config.yaml
num_attention_heads: 7
num_key_value_heads: 7
rope_theta: 10000.0
attn_scale: 0.125
bias: "none"
init_std_qkv: 0.0335
init_std_up: 0.0335
optimizer: "muon_variant"
lr_mult_up: 1.36
decay_shape: "cos"
batch_tokens: 131072
train_tokens: 784100000
MLP neurons of a small language model. Each row is named by its layer, matrix (down: output weights) and neuron, and shows model dimensions 165-260. Each number is 128 + 32 x the weight over its row's rms, rounded and kept within 0 to 255. A neuron's up and down rows have the sign that makes its largest values positive.
A block is one neuron, or neurons of one layer that tend to fire together. Before each block is what it responds to, as a language model described it from the Wikipedia text at the highest values.

Description: Word piece after B. Word fragment right after a split-off initial B or b inside a word or name, such as B+ob (Bob), B+et+ween, B+ost+on, B+ud+dhist.
L7.down18 [134 166 100 155 120 144  82  79 188 171 144 129 141 118 145 198 153 137 131 179  94 115  74 191 111 168 222  70 140 106 143  72 132 135 171 157 139 132 135 113 156  73  39  82 104  78 135 154 143 129 101 107 161 121  60 136 143 151 112  82  85 118 158 137  87 114 134  71  85 183 148 157 138  75 164 104 148 178 140 166 108 150 120 128 179  99 109 134 153 128  72 116 118 123 137 108]
L7.down38 [154 104 138 150 122 126 158 103 185 149  86 163  54 103 134 148 160 174 146 117 135 117 180 146 152 122 124 120 165 141 145 121 132 139 140 102 142 140 140 164  71 189 151  98 131 144 156 112 109 124  82  86  71  85 163 160 103 148  58  87 134 165 143 135  59 148 120 126  72 182 138 135 120  80 170 135  95 153 129 126 185  97 102 120 123 137 185 101  79 147 104 118 118 165 123 118]
L7.down279 [ 88 107 123  95 110 121 161 154 110 138 115 137  95 101  92 158 113  97 146 131 138  43  92  97 150 152 142 137 113  69  96 105  74 166 133 123  90 141 134  82 131  68 148 126 173 126 135 119 157 114 131 184 168  80 108 158 151 150 177 125 154  69 164  82 114 131  92 126 167 198 161 111 173 133 137 157  70  93 106 163  76 102 155 153 139 168  97 128 108 140 119 125 112 105 178 142]
L7.down355 [138 132 113 178 185 123 135 112 158 152 114 157 148 141 181 125 132  65 106  86 133 146 139 150 114 167 155 137 128  96  96 101 120 130 118 122 106 171 129 112  81 157 131 147 154  97 108 120  88 107  91 136 153 121 118  72  71 147 137 113 166 155 144  98 167 123 139 161 151 120  70 126 168 101 168 103 106 108  91 127  75 128 152 159 139 111  87 172  79 107  94 109 144 102 183 112]
L7.down409 [130 142 152 117 132 161 110  67  64 126 165 162  56 102 176 140 126 136 113 150 125 117 145 138 131 120 142  86 113 123 163 128 133  92  93 101 117 189 135 161  99 149 112 139 138 113 128 171 119  71 113 149 131 106 122 121 125 144 148 169 103  85 115 128  72  67 157 121 167 198  66  89 167  75 172 169  85 126 180 121  57  77 105 138  98 149 121 156 103 179 112 111 131 117 142 119]
L7.down541 [ 96 125 147 122 148 119  80  92 178  92 145 127 151 149  44 154 107 141 118 102 168  99 152 108  92 102 106 151 111  90 162 102 118 177  34  55 167  72 134 112 125 111 195  74 128 107 127 141  56 112  67 121 127 113 144 149 152 136 149 126 109 123 108  85 105 110 115 129  98  79 119 106 171  91 120 146 127 167  96 130 103 152  94 174 133 120 130 103 183 101 165 172 127 145 127 134]
L7.down1057 [168 103  42 206 115 168  93  77 110 139 113 160 110 136 151 111 127 110 125 101 150 136 156 125 135 108 151 147 158  49  95 117  94 104 102 168  62 125 174  81 101 112 136 117 113  89 105 152 128 120 161  96 115 141  97  95 123 136 156 134 130 138  58 121 145 110 214 157 206 105 112  74 117 103 127 120  94 128 112 152 113 113 153 151 122 105  77  79  83  40 184 104 121  78  91 127]
L7.down1070 [129 160 156  87  81 139  79 133 116 110 108 103 158 181 157  77 143 143 162 110 161 137 133 176 121 168  84 117 175 151 100  97  87  69  64 105  74  79 120 186  74  74 171 155  91 144 129 197 123 133 149 131 113 161 150 110 170  71 159  93  94  53 122 125 154 101 153 171 116 165 158  82 150  97 105 198 143 112 124 111 121 134 133 104 109 110 126 114  96 120 145 142 157 114 190 143]

Description: Second word piece. The second piece of a word split after its first letter or two, above all "ing" in "Swing" in election result tables, also "record-ing" and "Tingvoll".
L7.down77 [100  98 154 124  76 137 110 152 154 102 113 119  98  87 208 107 105 102  80 112  96 159 128 134 188 125 145 132 102 157 166 173 149 102 164 105 118 125 118 156 142 135 137 125 102  87 100 157 108 182  81 110  93  96 136  93 176 142 124  98  71  47 125 135  76  74 154 117 131 131 105 114 145 186  89 161 142 148 103 152  97 109 167  96  95 142 178 128 140 168 123  96 188 140 111 164]
L7.down93 [ 63 189  99 169 169 173 101 162 120 116 115 144 130  31 127 104 134 148 162 159 138 108 126 100  83 115  98 119 130 159 102  89 147 150  97  91 140 138 117  90 158  70 116  70 172 107 103 134 121 102 184 103  98 184 120 163 127 141 120 140 131 133 182 129 150 110 180 160  65 133 128  79 127 138 121 162 126  97 112  99 125 115  80 197  92 114  99 139 184  89 151 167 120 147 115  74]
L7.down151 [185 131  80  75 111  91  98 136 169  99 160 116 150 166  86 142  68  98 129 150 120 158 123  92 136 118 111 157  88 159 152 157  99 126 132 110 100  39 116 165 169 176 222 122  97 109 129 113 110 104 142  55 142 126  62 156 152 134 107 113 120 120 127  96 101 140 114 117 119 110 185 146 144 164 148 143 148 140 164 183  97 124 104  74  85 112 139 131 139 153  97 144 120 166 131 154]
L7.down780 [120 123  98 132 107 141 111  44 122 160 104 129  86 106  92 125 125  39 130 106 187 167 170 126 161 204 120 176 172 143 180  97  99  93  98 141 118  94 159 135 117 142 119 140 140  81 124 102 146 113  87 106 180 143 116 103  88 152 149 136 125 121 120 121 123 127 137  93 149 142  91 139 195  77 102 182 131  85 118 108 185 112 195  97 129 181 154 134 147  90  85  96 136 156  96  82]
L7.down786 [100 103 112 137 135  94 102 145 120 179  84 152  94 116 110 112 139 103 101 174 161 121 127 105  95 124 120 110 117 129 135 170  69  94  63  98  97 163  96 111 119  44 123 151 118 185 145 121  67 156  65 149 127 179 112 117 178 167 154 173 179 107 136 160 112 114 172 109  99 136 148  79 132 168 125 167 192  37 144 127 138 161  93  97  84 112 108 136 139 174 146  95 214  57  86 119]
L7.down801 [134 122 225 115 132 144 148  93 142 103 144 159 176  79 150 118 119 110 121 108 142 124 122 130 106  58 116  41 106  80 143 200  96 176 179 130 181  62 188 105  88  96 147  49 185 154 174 171  81 105 134 160 101 134 137 125  97 113 167 129 208  92  99  74 107 154 105 103 157  58 121 129 123 130 172 114 119 170 133 181 110 107  96  24 102 147 111 123 100 141 123 163 167 133 188  74]
L7.down804 [ 83 115 203 147 118  93 115 133 172 194  97 100  89 170 126 140 126 120 159 161 163 109 114  75 166 119 122 109  94 111 118 117  97 170 142 134 142 109 120 141 150 148 104 136 144 142  96 135 135 123 149 153 159  56 163 127 182 154 132 152 176 163 134 114  91 120 111  77 102  87 126 116 140 115  91 160 120 125 136 102 171 143 147 135 121 174 132 147 105 179 118 155 111 133 145 138]
L7.down1029 [ 42 150 128 122 104 110 148 111  93  99 153 104 110  85 166 119 138 176 143 116  80 131  57 124 164 146  88 136 165 144 137 156 112 154 136 177 107 107 157 117 150 206  95 127 148 112 164 131 114 179 104 127 112  79 116 121 115  86 100  75 136 149 114 162 138 152 210 121 181 115 202 151  52 117 157 115 170 144 154 160 136 127 150 125 146  87  75 129  69  84 148 139 124 136 152  88]

Description: Early fragment after initial N. Second piece of a word split after its first letter, mostly N or n (N-ed-lands, Mc-N-e-il, n-ar-rative), plus similar splits after a quote or bracket.
L3.down159 [126 153 120 170 123 167 143 159  91 122 141 121 170  75 125 133  76  98 134  59 123 150 126 133 141 154 105 157  64  74 129  76 176  82  94 168 137 136 160 123 145 167 123 224 164 179 180 142  88 181 110 161 107 116  90 162 121 111 127 134 116 118 127 129 108 150 121  65 132 199 152 148 117 119 110 129 180 174 157 149  50  98  72 136 105 119  90 130 145 115 171 108 189  60 147 133]
L3.down723 [104 147 132 115 142 126  82 102 130 127  25  70 139 122 125 153  94  88  93 162  71 173 174 127 136 173 162  85 128 130 160 142 140  92 119 126  79 132 141 154 108 129  78  80 156 146 156  91  62 125 118 124 113 106 152 150 144 100 125 122 116 119 176 151 127 115 122 190  46  95 140 178 122 174  97  68  61 114 137 137 142 159 143  77 170  78 111  96  93 157 126 128 111  99 102 145]
L3.down974 [119 127  89 107 157  73 135 163 172 110 180 185 145 153 129 133 124 169 207  96 121 132 158 180 142 137 150 164 133 178 137 186  90 123 101 169 155 163  83 141 170  97  78 134 115 120  79 197 141 159 125 195 186 184  97 182 169 135 165 157 144 132 139 106 101 124 172  39 168 137 137 160 125 189 132 126 143 157  84 195 106  89 101  99 133 147 159 165 154 106 138 102 184  98 115 135]
L3.down1120 [118 103 110 150 119  16  42 113 165 107 201 149 127 103 139 121 142 132 136 101 107 169 161 177  85 156 115 165 166 186 148 114 162 125 149 137 133 128 163 105 155 101 149 147  67 127 137 163 197 103 171 141 205 151 128 160 160 157 110 103  74  73 168  87  98 102 123 142 162 133  91 122 161  69 113 114 105 161 145 189 133  78 162  75  92 108 121 184 150 110 102 143  79 146 135 121]

Description: "-ing" word endings. The "-ing" suffix completing a split verb stem in participles and gerunds, e.g. go-ing, mov-ing, lead-ing, becom-ing; rarely other endings like -ed.
L2.down70 [157 112  87 156 139  80 166 127 121 125 140 105 185  72 107 150 113 162 159  72  88 162  92  58  78 121 145 158  57 137 116 134 184 108 128 141 128 129 127 104  69 139 100  69  95  70 137 137 151  94  99 104 169 115 147  84 142  96  51 126 127 132  97 167 145 133 118 110  77  72  50 125 105 183 155  75 129 171  78 104 103 124 120 139 107 188 127 131  93  69  88 131 157 104 119 118]
L2.down229 [ 95 114  87 141 184 117 148 156 100 108 153 111 135 124 117 115 146 160  96  79 111 102  98 125 125 157 185 151 107 113 100  67 165 128 132  64 162 122  99  99 150 123  90 101 124 122 121 142 104 165 144 109  74  75 138  88 204  71  72 113 102 117  90 163 101 119 149 142 136  85  84 117 209 136 147 108 112 113  96 141 143 185 102 117 130 143 147 129 139  49 117 120  92 161 112 139]

Description: Word-internal vowel fragments. Short mid-word pieces, mostly e, plus ing or er, inside words split oddly after an initial consonant, e.g. V|e|hicle, G|e|ography, com|ing.
L3.down32 [177 137 154 151 168 157 117 115 105 106  69 144 108 131 120 111 142 106 135 166 201 112 115 130 187  78 150 177 224 127 152 176 161 113 150 127 122 170 157 188 116 140 134 123 124 129 113  96 160 169  92 129 134 134 137 159 137 153 137 154  98 150 172  45  95 187 135 130 104 198 139 120 142  93 136 112 130 122 212 172 162 152 148 110  95 137  38  98 148  78 184 154 161 113 131 167]
L3.down35 [153 134 116  75 157 127 111 180 202 137 178 196 138 104 137 170  37 129 210 101 151  56  95 136  87 144 130 135 132 131 142 118 130 109 148 136 153 156 138 152 101 144 164 188 166  83 104 131 143 181 122  98 127 139 101  69 155 139 164  63 110 202 140  60 123 143 172 166 140  85 119 143 135 116 140  84 124  93 148 181 107 143  84 149 152 128 142 139 112 100 134  92 145 154 157  92]
L3.down753 [146 151 144 118 139 142 159 165 128 171 124  92  92  53 132 103 129 131 136 115 168  93 141 162 150 147 156  71 104 157 128 134  94 142  93 143  84 122  83 170 158 111 167 113 155 137 127 143 179 104 194 211  94 126 154 161 115 192 122 132 175 137 133 123 164 178  95 175 136  90 125 160 166 216 154 147 134 156 131 120 141 166 130 184 106 127 147 143 108 118 158 180  96  98 181 103]
L3.down895 [147 131 111 112 110 205 105 131 153 120 127 119 179  61 139 138 136 171 143 127 126 178  80 187 171 135 155  69  86 159 148 110 113 180 156 104 174  83  80 177 137 162 142 100 127 125  53  98  93  91 126 111 129 125 158  91  85 141 173  90 134  77  74 146 193 164 104  99 139  94 150 125 113 151 177 139 113 144 138 141 162 108  99 188 148 133 182  89 168  81 119 141 169 119  96 158]

Description: Second piece of split words. Middle word-piece right after a lone initial letter in a word broken into fragments, especially "on" in h-on-or (honor, honour), also hus-b-and, h-or-se, t-em-po.
L3.down840 [147 102 161 128 121 190 111  90  99 105 139 110  97 138 102 154 178 101 102 154  79 158 112  93 184 130 140 122 173 134 165 110  94 161 116  92  82 169 114 107 146 153 103 101 108 118 150  75 150  99 148 106  61 119 126  55 130 140 171  86 151 118 167 101 109 136  90 128 181  88 133 113 145 155 146 117 197 108 171 170  95 113 118 131 204 119  96 117 191 156  91 155 115 182 116 107]
L3.down856 [ 97 130 127 162 106 133 132 121  68  99 124 171 107 151  89 166 141 183 115 135 150 125 126 111 153 128 137 153 120 142 135 153 113 121 108 230 139  97 141 126  82  87 144  88 182 176 100 166  84 172 152  72 168  91 124 113 157 124  85 127  95 112 140 113 126 188 107 103 108 140 153 107  92 112 128  33 146 124 167 136 115 180 110 183 133 121 182  98 119 149  76 143  39 156 147 162]
L3.down1019 [112 135 124 139 109 153 132 113  61 117  96  99 136 116 136 213 193 103  73 106 102 113 104 157 200 162 144 165 111 134 140 112 164 160 109 135  99 154 114 179 173  95  93  51 108  90 121 110 148  96 166 119  91 149 108 120  76 136 118 116 155 133 134 140 107 135 105 189 122 203 124 124 135 131  94 137 183 194 170 130 107  86  74 179 219 153 106 146 133 136 102 102  97 170 157  90]
L3.down1106 [157 176 157 152 109 114 115 140  85 133 181 115  97 160 145 198 107 110 128 193 186  96 183 108 101  99 106 119 158 150 145 111 178 173 142  42  82 115 123 149 157  89  84  91 133 128 143 135 105 128 137 120 106 108 153 181 148 124 109 119 108  96 113 121 118  92  81 131  79 177 116 124 101 139 106  98 232 207 161 139 111 124 121  91 159 109 125 102 123 170  80 108 116 126  99 146]

Description: Word piece after initial consonant. The second piece of a word split after a lone initial capital or lowercase letter, mostly B/b, also G, M, W, as in B+al(let), b+al(cony), B+ure(au).
L3.down896 [166 159 130 140 107 156 132 191  90 117 115 213  83 102 182 147  95 156 158 145 157  99 160 103 119  96 104 151 182 153 128 107 116 141 176 199 183 207 152 145 114  76 111 210 147 110 122  48  88 140 126 101  55 183 126  80 114  97 146 126  60 108 139 129 153  81 164 174 147 143 110 127 198 148 125 151 106 132 118 132  94 145 111 152 132 132  88 119 129 144 113 133 149 150 101  95]
L3.down924 [148 136 156 136 165 121 106 174 114 135  86 124 197 119 163 149 220 109 116 110 136  84  94 153  59  69 115 111 157 154 125 120  79  72 125 156 121 163 154 150 122 150 102 160 167 168 132 138 124  56 158 157 170 152 120 104 138 113 111 148 140 163 137 118 109 108 130 153 148 133 152  99 156 165 150 139  82 148  86 154 160 229 156 161 140 177 144 139 156  87 189  64  88 112 137  90]
L3.down986 [117 124 112 145 162 110 121 154 100 123  54 127 133 104 120  77  71 131 127 126 147 175 150 187 125 147 144 108 160 199 138  86 103 178 141  72 153  99 145 109 132  89 121  89 131 170 133 147 123 157  87 156 165 115 115 129 102 140 131 144 183 124 129 122 146 124 138  95  78 173 131 158 118 122 125 166 135 123 132  51 148 177 115 137 137 108  85 155 131 132  74 167  66 166 186 133]
L3.down1031 [117 156 168 136 124 132 162 147  74 177 130 135 114  94 103 116  89 144 162 125 152 159 148 115  68 127 114 110 132  98 151 144  81 109 134 115 107 127  63 169  38  84  78 176 162 148 170 149 115  92 158 101 159 130  92 124 116 113 158 158  63 107  91 161 142  91  73 169 133 153 125  91 152 187  82 130 127 135 127 141  93 174 113 130 130 174 121 152 132 141  96 143 107 158 159 118]

Description: Mid-word fragment after short onset. Word-internal pieces right after a one- or two-letter word start, mostly N/n or Al, e.g. n-ort-heast, Al-hyphen-Raed, N-ether-lands, s-and-stone.
L7.down106 [103 145 147 144 152 104 100  99  92 155 133 151 155 136 118 140 128 135 135 163  71 113 154 110 174 138 103  94 107 143 115 109 124 121 124  89 145 100 120 148 193  92 162 108 215 150 148 142 106 123 159 140 144 102 125 107 125 138 142 175 147 158 141  97 153 156  97 157  84 172  79 113  94 123 132  95 102 144 185  57  92  90  99 153 150 115 161 142 147  97 119 150 123 139 105  84]
L7.down443 [125 122 107 150 120 128 123 126 170 100 114 144 203 169  91 219 190  66 133 106 206 214 123  75 156 165 123 104 109 155 151  87 127 140 142 130 142 117 174 107 166 156 123 133  75 127  84 117 105 156 135 150 179  92 143 110 132 157 167 108  71 132 138 167  76 144 156  85  81 134 138 134 132  94 101  88 139 147 123  95 110 129 152 130 134 136 132 100 158 156 116 110 145 163 154 166]
L7.down466 [188 118 183 119 126 121 122 176 172  96 140 147 128 133  95 107 105 175 115 125 161 111 115 100  88 198 138 130  94 159 159 122 145 143  99 115 109 142 120 178 118 146 118 116 156 142 134 132 113 193 133 155  86 137 146  60  92 131 165 129  47 205  84  83 145 143 211 187 156 163 154 162  94 140  66 152 103  91 130 119 106  89 170 175 142 149 119 159 173  73 139 141 133 166 132 135]
L7.down497 [135 119 122  95  95 107 152 165 125 132 122 186 161  51 130 120 147 104 142 118 122 103 110 103 145 146  71 186 164 143 138 126 138 149 147  82  35 163 116 105 172  95 131 157 156 152 156 124 105 125 145 137 138 112 117 160 110  61 106 167 105 170 106 102 116 121 164 177 191 107 208  85 182 135 149 156 152  79 109 109 113 126 157 198 167 129 151 108 112  94 109 147 130 122 160 120]
L7.down878 [184 133 139 159 144 161 111 178 177 117  89 130 102  64 145 176 175 146 187 163 158 114 114 144 133  84 119 102  88 167 149 160 153 142 113 136 121  93 182 146 147 182  80 112 101 130 108 125  69 186  64 127 102 110  99 146 158 188  72  64 123 134 190 103  66 103 166 170 161 133 138 166 115 136 143 132 162 161 166 131 119 102 118 101 170 155  92  97  86 148  87 113 110 140 106 169]
L7.down990 [175 117 145 132 103 109  61 134 136  88 141 101 225 149 168  86 173 110 140 121 153 127 184 127 149 155 101 120 136 130 146 102  84 130 150 171 131 117  92 142 148 135  86  73  71 122 164 106 182 100 151 103 192 208  74 205  88  88 111 105  70 116 100 129  39  79  40 198 138 192 134 121 128 112  68 135 137 196 113  84 165 175 108 112 124 148  73 137 133 141 143 160 153 153 102 121]
L7.down1193 [160  90 156  50 133 118 106 148  99  45 168 121 141 110 198 162 131 150 133  70 171 142  82 122 158 123 138 112 115 145  73  99 107 144 178  96 209 127  89  64 127 165 122 100 139 111 107 154 178  67 132 155 147 160 108 151 153 108 137 177 137  64 191 127 123 189 128 100 106 125 150  82 164 125  85  51 114 156 146 135 135 133  86 153 160 123  98  86 136 149 156 135 159 141 117  55]
L7.down1211 [103 167 144 129 160 124 142  95 108  77 110 116 189  92 142 116 153 148 117 108 188  80 201 132  76 117 105 185 170 125 118 161 121 111 144 117  82 137 120 172  93 128 129 184 139 179 142  74 102 183 124  92 195 161 136  96 127 154 162 116  66 125 135 166 137 144 162  76 176 127 132 156 137 110 126 138 119 121 108 141 100 136 122 130  66 142  97 121 115 164  71  50 120 123 130 154]

Description: Mid-word fragments like "ed". Second word pieces inside split words, often after a capital, e.g. F-ed-eral, G-od-erick, Phyl-um; also " ===" headers and "band"/"group".
L2.down835 [151 123 150 135  49  89 128 113  78 125 150 107 167 145 121 120 124 140 132 129 109 150  82 135 115 116  87 115 143 150  87 104  90 144 150  89 106 103 153 140 109  96 131 190 129 120 179 169  88 146 150 145 127 128 113 123 138  94 139 131 166 141 100 109 176 136 202 157  89 155 139 143 155 117 155 136  74 136 187 109  97 162 113 113 129 172 163  93 128 119 157  70 137 102 124 146]
L2.down1151 [139 122 165 111  84 182 105 112 125  75 101 143 120  92 177 114 170 115 105 121 102 108 130 143  89 170 106 151 152  87 133 154  81 111 128  95 172 133 144 161 152  95 166 124 104 175 148 121  78 145 102 120  88 124  86 113 133 108 139 180 167 156 144  68 131 130 188 166 131  73 128 146 255 156  67 126  77 182 125 110 126 130 136 150 162 134 148  99 160 103  92 145 122 140 132 133]

Description: Mid-word fragment continuation. Mid-word fragments following an opening piece like Th, h or Sh, mostly the "let" in Athletics and Athletic, also Thé-rèse, th-ir-ty, aph-as-ia.
L7.down96 [151 167 123  90 143 108  46 176 165 127 143 138 116  90  98 129 113 149 167  93 127  92 164 123 189 136 100  89 183 163 109 134 103  74 165  81  93 160 131  78 110 126 161 135 162 187 155 183 227 105 120 178 137 139 147 112 154 145 165 127 132 113 119 124 136 192 116 129 137 147 141 155 101 110 151 178 153 121 137  97  70 120 153 103 103 109 102 183  97  90 104 143 150 117 179 140]
L7.down158 [122 123 110 113 132 151  85 156 149 174  95  49 109  93 125 212 145  59 104 115 166  96 150  72 104 166  89 108  83  90 119 135 187  56 120 170 140 183 105 122 121 166 135 163 146 115  79 137 131 106 147 138 118  76 164 139 127  69 146  96 108  95  82  88  77 118  78  90 172 161 156 112 135 131 130 141  98 132 115  81  66 150 105 127  98 123 147 167 122 131 142 132 147 154 184  98]
L7.down318 [158 143 142 138  66 163 119 144 151 142  18 136  37 103 137 140  62 103 154 121 100 123 164 170 138 143 192 109 155  45 124 149 110 135 157 147 138 121 147 149 143 148 124 143 137 174  77 131 112 147 119 151  70 170  92 152  93 137 166  64 125 120 103  82 121 152 155 129 105 127 140 134 133 108 106  59 105 119 108 141 160 132 147 111 147 162 108 111 107 187 149 178 154 140 164  94]
L7.down339 [119 143 131 188 125 117 141 106 107 139  88 121 129 121  84 149 143  95 132 117 117 112 108 104 160 148 143 122 163 120 129  98 203 124 133 216 120  97 113 114 130 153  89  96 170 140  98  97 129  83 110  96 128 154 148 140 131 147 151 175 150 181 150 112 129  75 145 133  74 123 150 187 150 113 135 110 130 137 116 121 113 175 174 150 124 147 103 140 150  84 104 132 164  70 150  70]
L7.down434 [125 146 120 139 123 117 129  96 107 123  90 136 143  90 195 122  75 202 141 115 110 157 172 160 176 104 158  71 129 104 110 188 135 104 174 128 136 169 145 119 132 162 150 106 201 124  97  98 105 114  95 118  83 127 148 132 123 172 139  82  92 143 142 167 116 169 157 185 107 173 141 132 130 203 184 125 113 127 159 105 115 127 145  73 153 132  94 145 134 169 196 125 166 165 100 161]
L7.down523 [138 124 153 158 136  17 136 144 124 144 133  62 131 119 111 130 112 179 112 110 172  67 170 150  93  97  80  35 135 113 161 135 112 124 106  78 154 104 137  92 123  93 159 128 159  88  97 115 147  90 155 117 121 145 177 130 159 132 130 122 118 191 102  62 112  97 148  99 145 144  82  92 141 147 125 163 142 129 154 126 131 179 112 120  98 128 151 158 182 135 136 163 196  77  86 102]
L7.down691 [115  79 121 129 169 116 110  96 114 130  88 114 161 131 117 129 146 162 158 154 146 126 167  79 129  89 127  75 169 122 171 119 113 122  80 117 131 151 128 156 154 104 140 140 146 150 160 122 192 134 151 167 150 130 123 111 145 105 180 123  70 132 107 115 100 165 120 117 168 170 127 141 122 142  66 107  66 125 172 110 164 103 126 128 158 109 119 148 111 189 118  93 121  95 136 155]
L7.down1170 [125 119 127 105 129 179 109 106 136  65 114 192 139 156 126 107 181 144 115  97 151 146 110 114  80 109 103 125 161 126  97 173 187 154 149 151  75 125 179 117 143 164 127  95 106 141  90 116  89 109  94 111  94 165  92 123 112 104 117 158 116 135  67 121 135 115 177 196 135 175 140  68 175 120  74 150 176 150 126 136 158 169 139  86  99 117 129 165  64 111 146 136 110  87  70 140]

Description: Hyphens and dashes joining. Hyphen or en-dash tokens joining two parts, strongest between digits (scores like 1-0, ISBN digits, 3–8), also in compounds like co-founder, Al-Raed.
L2.down484 [115 122  70 162 148 152 120 191 152 115 158 121 179  81 134 158 195 139 175 119 149 150 149 184 121  73 140 136 142 158  94 177 143 149 110 122 160 142 171 149  96 109 118 144  87 106 105 113 123 136 131  86 139 110 110 152 132 146 145  93 134 144 216 114 162  86 158 110 101 191 107  97 173 145 170 131 102  95 133 114 148  95 151 122 119 124 124  93 151 113 171 109 130  44 155  91]
L2.down749 [125  97 113 162 139 132 112 136 167 138  92 151 110  82  88 121 183 170 147 119 159 142 119 148 121 139 171  95 142 133 109  94 167  92 164  82 172 117 139 131 143 118 129 121 120 151 105 106 119  87 134 122  99 202  78  88  85 154  92 123  81 118 168 138  79 159 110 102 116 161 117 100 114 113 114 194  92 124 114 145 185 116 154 101  97 181 136  70  67 182 167  90 114  76 115 135]

Description: Mid-word pieces and before. Word-internal pieces of common words split into several tokens, like m-unicip-ality, Be-fore, H-istory and fore-ign, plus whole words such as before, following and call.
L2.down310 [143  53 118 130 149  60 127 139 178 119 122 164 163 165 126  94 115 173 101 141 123 133 188 148 136 175 157 178  58 170 146 168 101 165 138 122 108 141 134  99 107 109 112 143 144 111 153 114 164 131 157 127  90 108 107 201 116 132 101 146 178 118 116 139 100 180 105  77 146  60 129 100 108 136  99 123 219  95 164 127 127 156 131 119 139  92 109 132  90  80  92 104 156 172 146 145]
L2.down784 [147  91 167  93 134  82 133 163 144 152 123 154 172 119 125 105 126 163 159 130 156 149  96 132  98 148 105 134 121 138 134 129 124  98  93 106 133  55 218  57 139  78 110 202  98 126 122 120 146 181 107 147 125 175 146  81 120 108 136 102 103 109  91 103  82  76 164 132 113 165 129  64 141  87 160 110 171 122 140 152 108 122 107 140 107 129 109  91  76  65  96 193 135 127  98 113]